Weights of a small transformer language model.
Size: 9 layers, 14 heads of 64.
Architecture: LayerNorm before each block, learned positions, biases, tied embeddings.
Training: a variant of Muon for these matrices, 1021M tokens.
MLP neurons of a small language model. Each row is named by its layer, matrix (up: input weights) and neuron, and shows model dimensions 378-505. Each number is 500 + 40 x the weight over its row's rms, rounded and kept within 0 to 999. Numbers have three digits each.
A block is one neuron, or neurons of one layer that tend to fire together. Before each block is what it responds to, as a language model described it from the Wikipedia text at the highest values.

Description: Mid-word "ur" fragments. Word-piece "ur" (and some "ri") inside foreign proper names and taxa, like Kashipur, Kuala Lumpur, Acanthurus, Taimuraz; also other name pieces, such as Suribachi.
L2.up622:519486464509493529536490464478442523553480558484547462536509477517500556468416475516515521574497475503495460470473490475504490586486515524467510577511541472526523576586481501547501501557478519502565532492525510537457489450544480482582494557533469503523451518397564564515569513479498484537531466504514467532486492494542492422473394461490525473456486467468485528500497507537553466546536
L2.up923:483463496462493509561512488468438521449514518512554499519426502549520493509436464517560477501580494582548585585443483473501491481475655553499442515520570488493571475530571461496495487555491499462530544485556445492443508515588473494575549546559505494516452496571453504587498566511446434553515478452453485521585477523534505420517494521529479531500518479489525524436563484523495485556500
L2.up1164:480554528487479466500417445533523560451458543468547499481505478509505510575438528538499485547477458511516532522443461477526492414537524483510470457473528493548504479503566498555472423454477451594488471487505495490518560523516441446476498517494534533511494597510527520501518482450531483505508527486483548520533405464522527543511538531421492449472469521488600509482450549482613550570467
L2.up1468:534540613503506490463499500455506536517521524523535480492405495478500466473475533487480489510517456537530413532550579506464520490423517528544486510584504434472508492477487493579478495589496550539520551464556482436515439537542517486484527459549478479468512474485485474518451518515521482516531532468547431443518572489502547487541488452518483514485489506425595495541482438494486498535455
L2.up1601:566472526539469493509521444529495549489491549499492494520421478570521460590520489550504518508496427468495552526546576543535468502465525454461467528447476556401517518460500565491456531466500569444546547538542505499517531481434509474570520508498469518413528447419530489483507462516487525536480601426495498546565499538518526514530499450498511522550525494418527585426497445512580498538481
L2.up1699:519449451459449554534527517569490559464540470552522486525533503458504522561557587515427476518530467453542473541477526471516550489508509461543511503560417518495466520535551498513553448552505478492448532461501559498516484520519466548520533497464593509528535518498491495513528425544553483542488533565555468429499477444500483474504459519492489457478478525477479458516562539471540502479456
L2.up2613:476507443479507447528497448522475559505491519534560527543472544459500517483399527565483540545551472588541541530482447554515546531388466519502484451491476500545551492546527491547470472501456510482486531440544497509565475483498545527489480493453446516472531577571470469457450417505521432535474482454574478515532537494532534506444518456519599505520514453467545459478512459524504567497521
L2.up3019:546471490463442524454511507472518526467472358470503546531574539453510463535447529497541519578466404557511433502521485433515511472525535472522444531548473465497561564525554542516475418508454523568438521506514465492469499476440454460523514472484500507530546461442505527493553541535495504455501558476520473517470489498541534511477558523474545483471453451491553472479467523478513470511440

Description: Verb -ing endings. Word-final -ing pieces completing gerunds and participles, often split subwords, as in grinding, determining, overfitting, and whole words like writing, swimming.
L2.up444:504495488459579503556550482555554435448563497554494448496531480569587566507507520498483539491513519504485461486505522435573475488574542523511491504486447465500467531472490531432415488501497478452482515495458581472535592465450539461514526561531483503528477516405535521475504524572483534459462511497485462613578480496572509503458522453511470564533515535506509495536449529527425496505541
L2.up545:478518521499523529439447444543530487469543481582573572523497554464457481482578516535459515446527488507461465417507506444467480521470532504517475446516455438504472546498512462536545553477503425485465447469539467538531426566417558528492541528578504423467477520467570513472487490519443472508495468495477473408446499496455530528595514518423575560487481495515508508544467438546526420561511
L2.up560:461499487620525551493502566475484424469495564445507494567443481548510551431539514479508616557486474417504512584455477490532503553455436508523554572511537471482465458542588535492522511495524467489550499488562449475488528559458509483581481465433477513505470541465460504445458489528533526500485558579490457549546586511477528442523526500417506563468497443514505473485533511495495508520487
L2.up772:483605518606518475535600510525530512482564428527497534505546519551526512564537474522512510577484524477447457487437568473533502463525476545574486485477495484481545545569498553486498487574442452507490543440452482525535542476409556466536529491573474509489524470478585534520484485542487529559571462495488446475592503549477503524532466462507501513509497508459572523508476510565482459537520
L2.up872:502533621541482472558557488533501539459525493427510438545517417437551572572520537519510565496508518586450467468515503538563469460472491444544529485497513515511468466483534489514474441491534479537532471520514413430496585480454483551536529503507557493522460524540535440476520470554457512497457502532455480597517476452517508429474505458450551560493596494488564469453504542542399615542533
L2.up1768:546498519546512524463454420563529534434474490463477514521505470538531573461530494516484472525495486529440460481474532472484519486504472498534508550510522498461475482522486544485457516455538525473475499509463480539501606529434533505520573538468521475510437572502469539433464529438514481604446496469469487505587483435498472497577521492479552529482550482440466465515481487572502490515534
L2.up2799:537478514544541481561541441544553498446560475511490442502524481612564534536466526447506484451535523561427470427436506438514450476502449537527547442505508521515489443475552478434443490526493465436481450518435505526508520451472502415480547506498539458528455532433467485492448569614439510507531475536551460565551495511508451476492524425520449524552475470527511490505441515555530489501516
L2.up3030:454461465494579468548504455532576461492476580545517482528469481539538529500513456458504511552493453479464472427514502458568482517521463493455512456498473522515523442494456516478519456469534474507540470527475499481481543519369449456471580553457506517501431551466457452551536489548512501505510442493499537541509502532481461516447532494461449493519559470505482443539499546543487487433565

Description: Participial -ing clauses. Present-participle verbs, or their -ing endings, that open an adverbial clause after a comma or while/after, e.g. managing, carrying, leaving, approaching.
L4.up1303:555555568492436418561488481543519452516543555530508411447458557557546477526464578520509483557553522489524461508443442482528498541507467484512485538528482441507449486541558555474522514524488463453419519510505433502485583473491497498499511531530520507472492516436518512536509493537506534521401490422517499506523510467535531490528472493524484459478471528504547507479551541551499529475473

Description: Mid-name syllable pieces. Second subword piece of foreign or transliterated proper nouns, especially "ur" and "al", such as Q-ur-anic, L-ur-gan, Al-Hil-al, Kh-ur-asan; weaker on scattered common words.
L4.up1397:485498549504523504518481496495515526518541509413472497523564561482521477574486535479471435479492484480419490434485486514433524442444469467478456516513531506487493549472604450520475562552530490523502516540530517418471518566511561493528499519555538502544464554448539603561603519493489424519474454447474525481521546414397475482508468487475559441533470569520544490544571498491500524580542

Description: Word-initial Or pieces. First pieces of words, mostly Or starting names (Oradea, Orinoco, Orkney, Orcs) and similar r-syllables (Bur, sur, cer), often after headings or table bars.
L3.up100:459507472485558457518431525547478529473571444479419572458495466431527485430527471486548450461513498408499445501458559522497520516528543456572494430514472545505497495484515526504477509466501477525516459566452479410528558478471563556537551496546480452445454463560610412532553518505464583516514517558518448476480530576498502543530427503504554533537486531432515534531448427498448496404594
L3.up394:501413465528445438476518475503484501502479477502524534515456485528495517461428563581513563551431511514527509545517537495545472500532497451528541490522520448526441519479502544453482461510467492425504460448506516530445534517420574545513456535485559536503501437519575553544499495545492528542509466451527458487552480510538451520533515465521493461526477486543567502519484403518486554471477
L3.up1299:484516456484574474472528475494560508579520464471471516516520533477543445474512503510551439490422498528469505548502518510557515518445522440481500527524470477510553501540572477552511487498512485432461483501524569490548534491436406521505531547523486488512570477525471525494427468476429516572459556506474516502552481524440502464433505521462491440511475489532498531447478464507479455509509
L3.up1546:543465533482536529476458562561556529532469567484542513544444510474514497430537497483535479583519516499550410454478488511448470520523462450544470539556502482484508463508460453494500427543449539517513485470514479514546452527507446455536537512553495540416477476517493486483476563541487545540525474504487500550580502495475483472494483522495575566546505547513552505573463500453484443470531
L3.up1732:505470441487443515483524492553505545480517536447475521521523505487529534440559544512544564483486496467461529435502521483482489438492461583499509454555480535524488521580478463448527514542451504469453510440513450506498481539448510516500484572393527468500531496520516510461450572577515552561447504476500517464554517520429530567483507481559517512495544470437514476538452442450550511508582
L3.up2266:486439449471475552511541488415498531511593398492501555527497521452552520534564448512549478567476534503443511507502468506505444518455463487513441532495525545535592462534477475532419473501466466486505462516437486437481529554521411512498533509565442435489585532493491460454515487498502495505419481478481490585544490508461483562497501537514494474481544493523515515502510499457540462558492
L3.up2885:502474471484534520501537518493487552509503514465443468520492523467474483461566455481480488516469496537571526584523502525545559560477491428447544465514497520453561489528555576482534544501463445455461503548520499531489533521500535509541530556493498487499494449546532508514532459560483532558465494521478478501486423562468542494540494479523441540504561553406456470499566477418492523489472
L3.up3164:527452473547463490535420386511522518501511528448463529548485555516522495461507582526524517530510473486511552529489540480539489487505522551522522451462485459432505508523561545539536541472491486507510479556541532482429491454493545499507469531442547537512452497486576522525471443493478548506482517442506409566504534496489533446493467495516511469493474556496580438496513487462509507475465

Description: Word-final "-ing" suffix. Fires on the -ing ending that completes a verb form, often a split piece after a stem or comma, e.g. aud-iting, flo-ating, finishing.
L3.up1467:541566544583519447495495480485517481470543524486465564516505522512506542456482526513471474500480462473477418486496504498474603490434540471483522480534564557518529459544497535520514445478478563450480493466454515540436541538498483463538483570498477452469512540477524498486530527517520507536524510511472510494590494504522462509565563474469542560466496467477503521448508527554425513539540
L3.up1719:470474535548521506427543499465546507472574419572502470484476469514502511501545548440558429455579491422486490505497489478510515563436473555492557381530481471539534507467483457467472477463494510498468507576532488463474581510500434478518469512447519519448433557500459509537478521550504465488454443477512575513548498462525493481514486507507451540455497495453526501508563506453493417518583
L3.up1847:497474529445462456559555535431559501506586465481437493448477476548569409505511486542532528515525610445479447409452538447533537561502510523456556456469492479515534510533490490458535535477531525440458540488498456506475485565562487486548527487481519479508482488473518498516512513498449422536484495454482460525497446457468495583504519472538478502530517439425545449429425599545492454528569
L3.up2203:479441494448540497509583535478519466444534429531501513491544443509509476471522495512522489598494566491489506473466464433520502529515579482594452414493560495532491540564530498451480479500481505472517492518463540567524514494516549416545466575543508430504488499467548545563486517497417497529550463463510601450539481513490488471465532447505461529545500497501522522516533540485441443501485
L3.up2581:453475512484575479411484496484511445442546515471517531520543478589578482511489487457496504442502493445465441493457505451520497534514502497572476495525453480560501510445497583514542480433451469513535513510473465472546578517406522431516554558515525480497492552471511522480495500502436521550489508491470422491550440524504557443554524451517514562460507464467532486474512534562495488484488
L3.up2714:526512498507470521492549505517548538508517435514540449487554426509539583442482540515516508542553579518573486518613481529510474541549447455500509610498464478513438434500514525536500548391495460474494493436499480533498527438451477500483516536547513481503513450442445557499461429538509472515432524463523506475520548541540475525516509449520531535539436465533527475498473490539498576455498
L3.up2982:514478492516459559487515479539494479475584431483447509483463535523530483461439516459525509513498515524493519469441588560498541486508460466434535525483514529534455538508478516549523480505500503474445529468477477456451521517439546493516480450562488485448468510509504538548557522462520484505511534413549503500481491417447454496462488480520488476420547471468486446445420542553493494471523
L3.up3218:482531521538536507440483567553586475490502523494501607486451527513480556501533497406495502525506443421473558521569512398543506520423496544536498520454466486564483497558493461445445467548514456524448525438424436482521535588491539474466514539599583509557479564537444502538581526467448501553447507455503498511575431519524491456548529481531426492570412464565535519549513536419482469468520